Weights of a small GPT-style language model, trained from scratch on English Wikipedia.
Architecture: LayerNorm before each block, biases, tied embeddings.
Training: 863M tokens, 3292 steps.
MLP neurons of a small language model. Each row is named by its layer, matrix (up: input weights) and neuron, and shows model dimensions 0-223. Each number is 500 + 40 x the weight over its row's rms, rounded and kept within 0 to 999. Numbers have three digits each.
After each neuron's rows, "fires on" lists the tokens most often at its 100 highest values on Wikipedia text that the model never trained on.

L7.up196:474437496544558475494574441447482435477478507458514386479571460593495562566476499528474499457537504553510537468488546567526488474506532588536540484560566504503502469479521487562494480498522488517435515462442508469531534544521542494457601524540539588528510479533539393496557481512493515533520492515480480510480590468519506479448458458477533537514498472505514500451410486521491474520503448475526544516478453522551508444483540484514516448499621464515542469507490550460532491470548538509444501499446540468508460496497491422578495401528501528540535491508518535420487463534515508509540469472504486432477580472490578513503482515498482519489431553524518599437460569513481506482495
fires on: ",", "\n", " also", " one"

L10.up193:436479447603512463507489482486499470459459448544533503462497466558552539545492520517601464493521527570452491535480502477472555525441427513514534481554520505412518429559491476521526556506494478555507456555436555555494493435460507552492503523495466576545449466497523471502456453505531521411520512562486440517493513462440479518438526537478556499461424424457514451479503572443504539506509474516449509506468497484452543490517536421558491507485498513494535462408483549480472527533510520510472565481569444565469472511563509569516511442403445543565538586432535525460463512458499526558470496516506505538530562499525551488522513532424467470510479500502491441498476508551478446527529
fires on: "=", " rec", " cons", " rel", " unc"

L4.up331:488484491501547472525572430470548458499429480496487495461490505560486493521514492501492539453460441564527433483490511451507558445526462540473549487502570494580545476524465444499504478482621486478515453483495475467495523509451506529395474538474432520489517555491466554542471504416582550488527547506416512505436491519536568486510499539468566453488476436447488489518508543503483424480429449518553478453442551550462507511489583528502426447435428469497518518545489427503466527479514541555463527487490530372532500527524535533516438546438558517524521494515556535536511475466456510519486466473394549476504521489433492541508533478533508562543473537492489493493446491525533441485505
fires on: "ia", "ris", "ae", "ys", "um", "is"

L3.up791:517444463513466419515507546563498483495498551473566540472488468530533587601460514430558569446489440463478475459444484448487496500497476445508534534509491530438493482436492552529509482471491436594555498564441568520437524500454537550452530440496470513575536523557564499555522502496434477543463469512506522528497543455488459463436510501475464557500457486502454485523521574492489534467433496507509555524548474531507555504519509446505496515482512546512481527419456492525467517548547496494473521539519447640459528523524540516454492508467523471507476486444444539517494539475378556497573554454429488490474511487524555473481525494474536513485447514503457507494564530568444499443545
fires on: "=", "–", "'"

L7.up863:504504474570487424511498475486507498489455463428508545483470456504528622561491510509551609488513548505469458498476500444430539467471480472491512523545509522507467500443493585552475522501505518573446451455438498505529489454544541562482440484487490492537473531593555479488512443577449525545449614524519487532496506515473514542479527454508486401498467486516442495500534511508528470464464481504487510479515453534401515514451532411503464489521509516510518555542499524521494479558552474452508509570489473475388512512517494488427506428508476450548484566416417502480419501485438512563554572520556517521508559554479472484562485500514502511481516568475526503525480516557481450545514
fires on: " for", " of", "=", "'", "-", ","

L2.up462:500466500492444480481446422469497429440447527431554467457446396475530508556485486460561513501547451517522497511509493503436518478545529495517507522487503488440442542501509487647473463504446514484502507529550488472473431479471410484572451464515485493528528432488502578528479510530535468519479470497513480503447520450497481507424495533509501462470510499411487487504512452527512490521496530510493490454543525492417478486481569530448503594478538494515469517514519454393508470423532545525473475450418504562516533416504426511422482499507518575452510478517548536490545499534623474464518550531494442513452516451466496490483548486526506578497480421493575499540514494453495549512514
fires on: " school", "en", "ge", " society", " Whit", " Base"

L10.up44:529489485530432496499497539518472449459490475482497458501472480462547473508576493584522452512444461503461529532519549519435521493551439492537434521530523517514436490553512520445442534504494489478521485512391462469533601528552488425462451452513509487571520522524580468491539448522537594505390447484479506451568489467489477538439450471481457493507482439443572454488527497491539470563493473494459545528544448525501503526518500507463501454520520514504600474463520496470459417496516500518522483431513476484511516443493487486502555553512546439485450531544524603492517531534438540527466503493483427544417552425535539545583526490533515539499576541481476472506550503428466461516505
fires on: " |", " of", "|", "it", " –", ":"

L4.up220:475494486528486480512540509491461462505424482510472505422488503532590536502441533496504457490476559512498460535494493475511554477385397516504554486548441471455518453496550482524445555469544507543533465538501502435476571580507448508521519539463454547499555538553539493524512512471433578514496541533494391498481485448476526531503442506506507546513486469476500469490474487566494425537462455505408572511518397505475513580459597464523529428503472565502540536459506463536455493455560431495529516536565512518415476454553499545527506481415470522501587535413530509437485461499494514531474472512502483474455543511497465487558488558525487506502556512487490500527530530558447503538508
fires on: " |", "=", ":"

L8.up453:481588512523490459523457483473525521499541485525552558414507491500498579503445496428495514480486370606500506480452602518459454469463449535495475497540512428541490496427475541499469479488516469552509465607457579515480458503465507498476481470456536476509513502485538491503541396502494444472468480456474527545481539526500506495473520534531469502500507599499485475475479517538481554464469536529465531454523550470551564589518415461500452520532520473523426483495473465470447410540543456534574501556498512429505470461555518507433510570522557513507523474480484539544536528484495534526477482528568489444499429536495444485475433495524552508517544581587484491466471485472475496505516
fires on: ","

L5.up869:469448467478434458506493471539471520461491518474533497554494404564548552592502512487547447498503493604503495553468573452418534476427449463521521593557517535557542481465524543522521575483519483544540464540491569430478510559505534557511475496528527504503512510542561511529512470470416497508475461472460487494508447500490453517446506481483427472473469480467468472477527544494536488512497537476463494489495389520448560515470505490538491527469459520538537539507478454508493453522503499446516515545509477527512530508471541433461528504469466495559413511446514511448474436516379552421541514518398397536451456509509484476488513542400479463500524534508492469578481509524452490514536
fires on: "In", "-", "="

L4.up577:496408488538524430509481505579487470497520512491520585529516453527562508495506499516510509453498528514508430485478536455541512522470476440529517590544458498542524474521458515533500518494505455561566471496483538508475590531565538542523471481476503519518475516474493487505506517517417549537414555522501432450479513491448522514397444509556510431492479516474457441503554558466501435508424450497470509533507501575500560560532618462508511442452508524594522429421485562488457476552517474546503543477514440525473459473498625580508444470434498476521500524444520511476475516486425529540508421503505492498497563463472477515497440592522502483533513463518450484494461488510467487507535
fires on: "="

L3.up214:535518462498481521499463506489499540455502475435530490509516463444534496497502498498485542486519496474537475463475464529519493496528537516526485472452570487488501544447517541524470535452534476476435545493534503575436513523517510524513556508539380499485474448439550486565566476553525473530500497549531466516461464425429526489525430535473500460468513429498580412466465456527435429535525469501498472455427474489518528506502507520490523528455477451487576466522519514592560535514501479576494513517580511467514561508474491482532469504513476508557475506461512547550487597449527537473585535559499573472478460581541482585434441519516455534533554494517515495554458572469612548405536
fires on: " they", " there", "ils", "000", " able"

L8.up712:446494485517510568565486509476534503470466507544503495461503466508579546535449507489555491471504542502472578502480522432384494498526551521477478475556460469578552435485450510436416506485555474544538464519489603532457491572527533531468499434494495492505540502504534495508504519455501528483457481542531472486485483484502391548479497464529539472454450507634503468505557499461511508466574431517462523485462502516518445523491591464503440462428476517504466473494510514570590482487496550527495461510444449482456504579492499483542502527494488443548463544470464563459512518495467473511487564514518538451532569483448456539542550462447495437456557556491557543490486438571492439469481
fires on: "\n", "\n\n"

L3.up231:499458484523518487461516563531482555521514454431489473509549533536529525459546476470576452473440511423473552453583495468573441514495489517473488559555456487497490500408517579584473508512422516523465494474472504492432471523463543519462460477486599498478393481509544475460456462478497423542514482495492441509489507496472449433461462498510524537484442515450554505499583505531516543531544533480521469452449506568520516518568490495518472523594534520538499579512537540500455511534513505430421605522528521562434484509512535504494573521542537497457481530485572502497589546503455508491456517455471454488525547482469530524568427525544515559515486469439501495545435515509500526529511
fires on: " and", "\""

L8.up885:476448400547575513523495509536418488495467517524584442540484525505503599537497453539528465518519477568507470436473500472350499508530502471464524535521504540518451562475512414471524554527486525530530410456561538508454577446490507488530464499535546473535462482498546528518481481580460505501456515473524486452535536505452529528516511496556481484473500510495427533444435494580536487467519389487518513541461542535466482528532498500476455502449498582522488505408469510543397505546542500475532493517474513562467527475484464526408466396481533500530468471453486507471485552486531513491522513496511506452501538499438504528535484543532478504402510538450476502552513450537478530549487
fires on: "\n", " of", "."

L5.up460:558452452503459485502508457574524412516486464509520516487510467483504516498556533522528563486538424482477460482457518505476526495491426446472503493469449445450551512495442489477503505486447483482507573480477493563421562553499414469524524579505566516521449497477533507533487422476487422514488513508535450537510471493469561529469489566431495562576545483494579504561506499485482486482494547532487542506491543453556545525488464470446511506499506500505549407497491439553509467541545488479485411521528472545494434538557524444471508391425587481554433550448483536557587475545550492463468562505454462511512523526508489494471551501508528506523485447462528605521477484579452477522504
fires on: ";", " or", " of", " view", " within"

L5.up33:500531511499495477517521487442528512589513506567499451458503532455538551510420494483498557503548472543472481508512474469567452516512508466494544478487509577487510498422539446453482494531498490563511455491520513505482519463586464509552439558517498521581569480502462515475525474547527512584553612526523491518495465498441499551484511465596603501568489526413550490477523498518468502497457560471447617434516467498452528491509514455488583499575550537495503501432490534475464479498451486500505484512497489513475483463510477490395449471461471514487580509496466451514485513536586530441483458484587515540463571491451482481557409441492514505520481520431451513507517477419515480457516
fires on: "c", "us", "t", "s", "n", "l"

L5.up523:424427480505529504509525479542499478463448506523480482503545500561513560500476522536522517487499502373505417440547447462504470439494486525492511536555525479501494495473540535536522463494510475543427478511488505422468498474474566583520437542551508431529500527530521442476499478453471477565511488520496537536474563439468471507495483549422519511513466545477444504585515533493564453506549595548481499490508448589543532495518521422542503513512500477494551461503489508526516494463516509488425607532491503526466444475547522570466540535469505452433464552417490504472542493507446516373502550501443464479501548537487591509514438497521462476523523477511556507520423511484473553598501
fires on: " and", " ab", " impr", " continued", " def"

L3.up446:542485492539387523502490484511495593499520482426491514525455450578527560477571481488560550490532432484477499526450518497446441477386592562501548475498491498478589493477510518471494470569488528498581439458551550559494543434489505541494487483485532486481500508530600548490514576548510511465523413495454463513520481551564482447501414504518508528487503471534507521508447499448437523568543515521487454544482437432455503526486496501436461563461527533512484497505508495543513478510519536488441442507515464553481510435496531450547472467552527463494537486454460503485481466580503480422519519522520528522465427471473473499423502508476477508427550438474471581453566484502462477501545
fires on: "-", ".", "=", "–", "\n\n"

L6.up666:456420460478496486554509456527547469516541495515508519533504513489467554492422496471591562482523534506497506486509583464494512517503510495504507514541471502481538487438483432471524498420562502551554490478455456474357454583553493510526467359495453520478587546519514524546536523521484444518492542505548524485456534429560488581516466526501534487505467527544461505493469498502515501585529501572517503443493517586465524474461560490534444488478464489464531485495543463554544466540492562472443545485508519505523525575481477493521516539546427525479477489512518494481463422448448528482580533520487558439509544554498457436494417486481479538494565575493456454487513476563515523461543
fires on: "a", "i", "o", "e", " to"

L5.up542:438432498529583502504555418474440511473466491498529535474493436485515542533480447534536475516440427495426520489540561515473550445433530499479632490580379515484500429514488546554565510505475506545521466501508495539509577501513540508523540461473507520456516489520545514433577557487496459540518495462419431489465494411467557525478470569544462430483458482488577489447456503546522423594516541464471540408513482445441524571478572426565515491525515509519521501432484519522485489486553512500474505561513493509393501437567522482492489537512549497473497516508527480501536490519563520505507463496483492541498500487483518504482474459491535543506486521529499546514457480482478482533518
fires on: ",", ":", " –"

L11.up834:498459484488562508514525521497512528534476475571496468423546471567500496525456491447436470475540481484529460493492564482487545489498448517565484491539478499524478524455533502478458498479470495513451491519503455526449429511471420513403501474543465488528423493486505535460548446510507453487497494423518460529531532492515515529514571531472514527463437488428543406493477525546550471558440497512551549586428467545432513538491472463591506508526561470486510543464538523481558518514500547497512526496501511479470474469580536590480508435501471430518497545521468518405457544461484543456511450473616435456449541467569486512456491551538578486474504424507524469541554516505479493583588
fires on: " =", " to", " can", " may", "-", " statistics"

L7.up858:494563456496491451496471547469537440510430484481515476551537481558535529580477452464552533436510464545436504580498476494475567489511518468536577558566529544519439519498510467447492502500519507536449448519459526469497411545457510587467466494492579498527515479490516469459588422518536483569502564484434504472481543433457517497489458432610483511525407474574531449510448498501477499473443536516490644500450498553531509532466500465511507448499498524507489594533495561510449442452459462508484549531502512468480542519504524552567538474495504509523530557449572489433481530452471512512484453465498542522513489468535505476496468527499543448441475483499512481494458485539485484527582
fires on: "=", ".", " and", " =", " who"

L10.up474:504486525500593465494468477517622442532459525449535498478522472523499478532485505421532481436495544502430454534495454480409483529509500546483511514527531492428439473464484498502522507491488484552520504517435591514499540570471481577459479472470489491574553444494536506494504488516480453516449473485531490486493425514551453502489486426495502564470457397489468449482559515493506546444439467497594520500464426500512529500538479455572434520447571488489477544496531476538544443458513541461547453570607505474494506556531505488441550451453534524542505516416494565470500442462455545529494522496519451509463540504578524490510550410479543464513482539544491484548501575523472497460514
fires on: " un", " and", " exc", " inc"

L7.up208:513489507399520447480587513524564588461453515524520598482524513505487541572528483503476453489538419461501538435452465481467442524533507571512510497498478508468545513477528499407530526446473454522508499481468544515569497437518477583510432513452430497531538509497544528519562461485478537520477477482432539481485481455482474488489496494474547543488502536436492491497473487528511482515501527555483562486594483520469553552553542460524486513516566556587481454477500508455461488539537540479482531421510472420452481528523566460471478460444462588505564486554490513496563464500575497491493435508594497574492568484508501461513514542542584446536539487486477569544511492504505425452479
fires on: "s", " m", " |", "t", "ti"

L8.up857:486452486487448477540482574436453487522434525565516553505488472500576560528435516510505453488537497587535426508500488474497512475470457457450488473472510448521584507445454514499534552485529464475450450497522518481445521519544486489499497519464462522501532538574512501528508480580502490496533579541469465544478570450439560502500554508497518445441494521443437496446486511544495542507497507472492527529570540512480551517465487446467499580448460537527487484432494439533390482489517561442499479580596436493460468524492528452490452394469572460558519494505530466461513495518449550529500439532475565513465599556491537464581515534482461461491520566490502437508483499537482547475529
fires on: ":", ".", " of", " to", "_", " into"

L6.up169:458519461512532495508531524466473539539469515514508563492571564555591547549481493482537547453479484530456481489459502459474474540452555475502529512568423494504484453494473524460474508541531515612530484491477548500501503515499509570484498521476539508515546548480506515511526445496470564502451485554452554501462496499537438583430410479582516438479463441487452426563496516551460493439531421498512577544450431545536474574486563493453480430384500504486492551452502533553479515524478478524589552517524437519428498525527546535538464480472483511492517549415487521454470492518448515485532496476419557490499551483487494479552497462419538510455495521484530536458523530565496483446535
fires on: "\n"

L11.up388:502612519455441498539480529412567540543500455477553564452495495565452581549464474466560498468478455607495539547478503446464493453516443569543516497505480459557503471441509514518505546492471487486488499549498508481519466567467491506440509526475521467477519484558542554464566429495544482486546501454468475491469503558494449503544472546509536465503504574500488455512513502514497494422434561543510527510450533483544566515521496489458454497527566504501484507494492472520387452493488465446553453519517477420444517447534512564436470541526577506470580531446503549508462523490478533523495372530528522494514440618489475447482465479540513429508512516455456515529486499467473472510505
fires on: ","

L8.up318:434504504515580467513520573586530478462510416482487511466478524504502433447514446518429569477507434464464457481468532515491520515466483576499467489526566500509512458569536467482494498549493541513503516459439530541491529525533549495557495477511516452494506513522511523411514487533484527525392508518537461493437514521490518623474488500547518469429454510485527480525547490425514518503553511493455524506408432578410533498489503470555442505472482468561573562493494446512551530454504526457507554514502480451520469480551532552463532459436506477573492555480539463513530456438486509473486484479459419589512546466503589501505490462366481499452501506446447484486494502512451506510522
fires on: "\n", " known", " named", " made", "\n "

L5.up145:514478509537493440507506366454531440508482520522520545490395475557505523498549518502482582446447459515466463565497469527444533474528483436472511448465494470491508494504463516522514465417548494500520458467492535480543491520539532520464433545454510483554562490528485526525539580531455615488475534463547412437509479502586474501477441524523450479500527493572498495512477510543523441499455478507511497494574536473516554529473534519466446415454507518512465506487501491512485498601511525574529448486509506487558555577497528482473427495545565556438556466454514531567530477433505493451549520474468500531507456454484504476548545434553500515501416515595531488470470473521478472440503
fires on: ",", "a", "as", "or", "also"

L4.up339:517535453521529491499501470542511563515431462452502521480489478532497574532495498493502444479450498513514579496504532465584499433448467503503545454640484520532455480443510486493540544490575496571491505568520477448482481481447497542482448554488486487465468480514519520471549437474497424530513557496456473545578482550450510482460535488540507545498437480432507447470490490528465517492513550494493568380435439497526505583509517461554568579594472470604522502480475551483454497509510467501448599538491494586426468521545449586444546509552474531475550523459519508481540450487429545479457571482526456523509542505486503479517458489491498534505480501474519462536514510525509486487517
fires on: " (", "\"", "="

L5.up692:457474495452433476498461460516483463563454527477493538399590515513483509602502501446527523453489468533522508493517492475444540522524480587475495567557502597490526432477490553550476546524602479562569455453497542548473539501481487569414569446536578478509493549538502506494549544508485462515461477453461474488518495452483477488475449437510465501448504488482470506495475525526538491469496407456483587516440525398505478548459502457521512434500505503483491536567503535577516519511522493498526498589496435460447542481541548517514513451498507465573487552469515509395426521481526502508523443501525547494504465480514462501571484475471460432460502472505512538529509550555491474493569
fires on: " =", "Species"

L6.up307:494524512528550485502542411424471521407528529513536527450458446494546484505564556533477427508446482503478534534517486508525534419530553486507550490554539516501513504529468508501559512494521454524435545462552434440532555522473500549393514482506473530470524476462414488496498571553508449520430524473531491520471535529521561502487444547497539493438538548547485483488450516501543422508501494518487496479447543516572548515522558498576458457498551489472464452483496517584413532522527554495505468514509450531473519510531506469532487511603511507540508468491530480452525413452401495426495461478490484483480478428484553451456475424513532507466452523522535588402522544469447487498461
fires on: ",", " members"

L8.up264:493453493517586504540485550440514432534479543429506428481525514489546528568488572422532436485497550512467511521494518534436522520467426454431521523531545521478457513451514572478531546506443528491455497468465496488457464484441527553544497459523547518490453490479512460455525424490463456481453463511535527572487555579496550543459507433544442490457511439468517469488497491535498406492444550529522502563486428505526567516553489496549490515536512549493551523487525508448492481552453481516564551501530530484462529525488516508490545370479552467540473538470471462513475497474520524496515520494562464502522560484609443490470444553424559539474531516513522481584564512495468458568562
fires on: " of", " to", " Over"

L7.up94:462504427506499493518526526462458502478486536481525535444537508551589574570473517506521504458493442534485595471437495490429490536490513487521574518553459509473459471466493518477508492524509512601455435519503551474480522525525484560462419475440512478490578549533549481518475426485482515505459494589445541513483545521563505549491461494559511495484420452545464485527508494552453478450463472532526527478474470549519483564525532456516433512405457536491456564433496506496443552538536462468574513535499429503410504543460531521541484502442520504479544516455482542428459489468469518530566506491459474482535581496511490475555522405402569497427506541501541471512528504532486478444493
fires on: "\n", "\n\n"

L2.up14:468425492478523512498483558464577433515491464537522491442503513499551511522514476510463468511488459545484457435410484550458479530495475486454501477501533369524470492610479409554452482422495490440511481520496492524499543476551524452514505592451453584576537558531511482504478477455540490429500492551452459462496560509596501488496503532421534489460527518457471521483484465526496498475404436500476496494507459496508483529488523546469525590497512460466570591509450534416499462490508507502490562491565529419460522574479479506494465491499467538557511481503505495486478487501458533528485464491551469508520477484522543520448470529411538555424508529518477490427547550542478448429516
fires on: "es", "s", "ing", "uses"

L6.up595:468428499552502492536481452429506439479442544463528521459555442551621499536444510493482462456549483550494418457506481443479559527467484479520561577580458480511460417513431481452475542490489487515545486511481473491483578490480498578516552494477460525576501497507517522445527542540479569495486542466485435488559525471491504473487448531483429457480523510464502488503476551527509485490484462477490543509493521521515579517499549441547489473469480489495509504436497565489490516511576546603527512515491380492433478470519521530578517510393456531570537574459513468422559506518498512513431497487522505540455578459474488506548505480461476459489469496513534512555490473522483503597527
fires on: "=", " inc", " acc"

L6.up597:455477461502572488508560524459511523514474545523528535511560526576601538522490479494497500452485493519433498517473530425466492507492552478505544485563441486507507442508458533466468486540548499595526480493479562512492518508481485584481507470469506523518533533503517505525569450500474530505411475521488549477487511514529476596438382484616503415458449454511453432554517508518502464444523447504520564536453471566499495578499563465472457409433529513501501547437496516545472569509485482507565598502475476494460495571495577493546445485500496502532505544470496541455484478558439523508560483492428516484507536484484486483534502459391553539469523507496499508460516543558486491458531
fires on: "\n"

L5.up768:531431511525506463484501437451502512451522498447509431527454549529480589508482448491478547476457491495488505483481498473441523541543539533555476523485518464522452481503496395427457488436590448550456490505487480516470492504513500595546465438508555471545543422500510483554537536493389519559499550498571543454544485494585458541447445446513532573547472509507457484457527540505595498437398369531474470428535562509489516501513525512532522497450499466550477495541504475515495553477485519533574494524495514457534528541509489579458471526510440481501505473500498520492436525500426506452550572483494465502496542473484534498558472479529475531536477481518499494484589492574502461516518
fires on: "o", "i", "u", "ó", "e", "á"

L3.up201:519533511494502513523568453437499432458410539501516478434478471506567505471507471504471487493555500548486495519487460478460456474443460540470538505573395496498513412569558488519471502585466497504492485443512533489469549516497497522486547475444543521526478546577594518458484527564461490509503500487501408481476477493435511492514501501494481497475513524534538400510515456547482473543596523473467503499409527548470533588480552468468492439461462526562452527412476513546506477473554531539484480539546486536347457493607521475510525512450515528554488570490452517477495544564463509497527490517521492468469530491474536478554548491495457473478517506583510535576521473476476510554502
fires on: " |", "\n", ":", " while", " for", "="

L6.up422:454418509514502470454522522416516539483446452544509520404538503497544434541497497502437475470572506536470537459498447533473570494508458520528529504489558457546489471490471518498516493487502462477563427429510455542516558468495477495502518500522474546516589468540472482474526465399507518513469470559447485583446520517489513506544457512543496448539498493538477452471439482500487500529449485504531551528518590538524465535533566514503491511475560517524500482405487561408463556512533470468467594425556429455463532506497469487474490549480533514551550548507528514514534518505578512504530551516529421392616538501493494506540488515424459442504493536447487560512459485498443513494453
fires on: " of", " about", ",", " said", " believed", " produced"

L10.up461:564505504493583469501564524485500516547491563479526512453526551521502481486536436450511510529522461568520512509432475442439499477471494477517476483534465512484547520472447497517552458532385425503433474512509472475450560516508496498489470499559579453568467433432516505564498476480510480462484515465440506497534526539517525544490439568534531518527449487476520473494451507571517453447444519508514511543520499509519535527585525503547454521501537485545401467470502497479455510536544519444536483553589483537452507534475556539446487430551541488595573531472470594477528459517444630495505473529478449497508520459460443454605482505540487500495502519486453439451489515502469542527552
fires on: ".", " years", " place", " time", " over", " of"

L6.up340:517481533479488458525497451501583468457498459520516519432539483460512537499573440490514593499482480425518530465477481469496522418451448546524468544498411487504456482510487476403506485502468519528518490497489486497546503476451483493534471564489499540524490487512554553524529455439591538504490522522454453529472536471578525491491492492537482491503504488496514441473478473562499533426474473505412549477519483501498512590489522549442577486498496509497487561400507518519433530459520506494506526441545436459420421521550495458428425534604519450485494525566558509490537508548601519513511491490555491468521508446505515521565497461468550517470563484520497622525568427493470450530519
fires on: "ly", " of", "\"", "s", "al", " |"

L11.up422:563512479488533460506442527498475464504467493522497523526464571503513495562545552469549517477495473481453474486472486470512520460504488498548476539439491512465429494452460494487545579520562463512439502533497519481592489480505442510386557524441524578559480500437487481507477424465478572493455564575543520568501500548463456485440504484489522508537438548384466500457502500552495506457499534527493579492470506566472540531540577495559474497496576531511472523438459558438459498522525523507517542503535525431420471514521440501471498491435522469489473541424564552560418451464494509533510518512537555489473468539474543500492430500481574484476438559470459505467518460531501463402481
fires on: " \"", "=", " =", "on", " The"

L7.up685:424494500547492521546442487452441514562427501500546560464481417511499507507512487564507549470529482481454435580497469518471559387473462488557502564540553527515420449559475568516483531462513501490527482483480474440520532472496455452497550549493557524534481523531543571431505469515522517481493527524423471522528507533473604531489432568516491495499508475464529423491529505564486413515515508541442463491586492524426520611470457531495530447512521511519544546450512456509421484513515514441526508417532509428459446522566555533527495509502506456560438532443510468531425461459505548499473478524480463474495524487463536511530539509547521510505508563483498489542537521443451489550492
fires on: " of", "\n", " on", " |", " where", ":"

L3.up727:458491464456441471515495462552489500505454501487565466537489493522518546551544450464492555479461448597489569492443481450457446514455525496478483474558481484526559495564460504432502515571573432507466458482500525457543539546562525567554495569477465497511524555481544488532561539495480456493481522493522468485436507528565497559422517448501566473490482477479491422487539483532503521523547516493514492474465438515526584574529532489462490484477460543544521478457466538556593469456543572466457537502616451476478442575514523467478472459539545476539474521473441519465541445554490528449544507483444421464525539468558517469511514499450485541490498510498443480548494481598483426505551
fires on: " |", " 0", ".", " –"

L7.up318:516474515528580484516463509440474508473520498529500414518479509518512517510525550528456411514443457529485460499514436513492470533456485450523489479526412455514540491428452468509482518453557528584497462577466449493486444546537568520449492546509472586525493488503509491501534480487471564478549503544468430489473527489541488559491450538543547524582499542467539461511466490577524473488451525492503570444453477444512512562558491545465435489449572500479469514472494465496524412587462480464468565530553520494480464500507520620420507464498494482534619513499536528529508508524525529496482511453514386538531521487476435458481463492487544561527477466473475508447478575550480443458532
fires on: "es", "os", "s", "ks", "ans", " Championships"

L2.up129:516436565487492505518454544530555495514416459506501500459449525452530616453531474555569534479492467581441435513414571472475452517488472492435514494488509484467484483613514530547493489478515507496518481460499543445484413516515523512520495520498513528556619557511474525508529507515495570511496506508379413476479529506546536514519495501535581507474465478528524556397489507510509470478582453481496380526518463546475516536476520514436527483426439526556504465463508526489552581527524510482496479482520533461483500503506514461548431448525513517497543492506464486453455469492562480547515394487588471549506512498546486435517520515501552487520516538490499524496430458479486493511493
fires on: "ing", " such", " there", " on", "es", "ling"

L7.up424:517430533666489487518492537461534443465538459560513549501506444534550521534481559533463517498492474541486495535429485490453444511423478443437485492519552436454488486437478489502534524508479517471505339515452527537512471456501499545515446485510515501539528492488564435501575446543472515480515506466501501484473568590479529489497508459515468515508471451462494441508474468528511488505483509489490529564477498503500517539452544493546448518525487508514598546458509493507530396530556440565477499486590477473452474505493459490463520512486482528454509514473412495505481440588488499543544558522531535475453547502549476445521450437413577526499557533507504483507588500504494485462495
fires on: "s", "d", "ing", " of", "."

L8.up83:530437521486457490529458482558521486501580558513515494532459465557541497481512553442484548462515530484508486526439502489421471528491510523550468458493448526544558503512464578423511470549473463440586482425501522470492569506467550576491479488510513566522481591457504499514481520481449536504458509442501418493584504516530457509451510521530549479452543481538437512503507526453526508519531495515505489535500452476487596528564462479542460467429470573493465441564494449484552509556517516488535450584497465478548418453463541430481496529556574465529464517451470493503509391492470518405550520534428466526513470526560552508512549517520500544471534464482444476512476503544542433451502
fires on: "–", ".", "+", " 0", " the"

L6.up201:539475474525465483508519554476561529444456545539509494478475481521503571471541519535498469507509451517527450585501456487418429512498411439447482480514379506454559519555491469493528427463512491498492506476469488516556510526544547498493521571489514539538504539478530515501531543501419612544474458498434524476521527549504521522498542525428470536482492482493514490456548485527464529488481529517480426548540502446484533564564605526468537488436428515506530477455490474547425518473527458488457459452499446450492495564571469482514432460413554491508434504426400524501528472503583485504530509515484536523508584436464477509500538507486546546555548482430452505522486437525502493469516
fires on: ".", ";", " |", " of"

L7.up365:482484503471477469498471514469479493491414488502492534455507512492524585608468489484575449475456438507491456530493452445483490508494519474526550556577442474568527522433480538468537548543567477510455498531475456518481455491483501561442472457461519509541535476455454540459557496544472514535507519511505478499473501515449504555485505486505526511501447586496522381471469525517496488504445542510468614487471596505511487624492514513456510487488526427536468531500490631502512464546485510531529524527474487466415513428574492612509466519402494505463537539464523542448470492544512498460486474448552453539530532535481533502507463501578524490517470461532475576513419490524490525499495
fires on: " =", ".", ",", ")", "="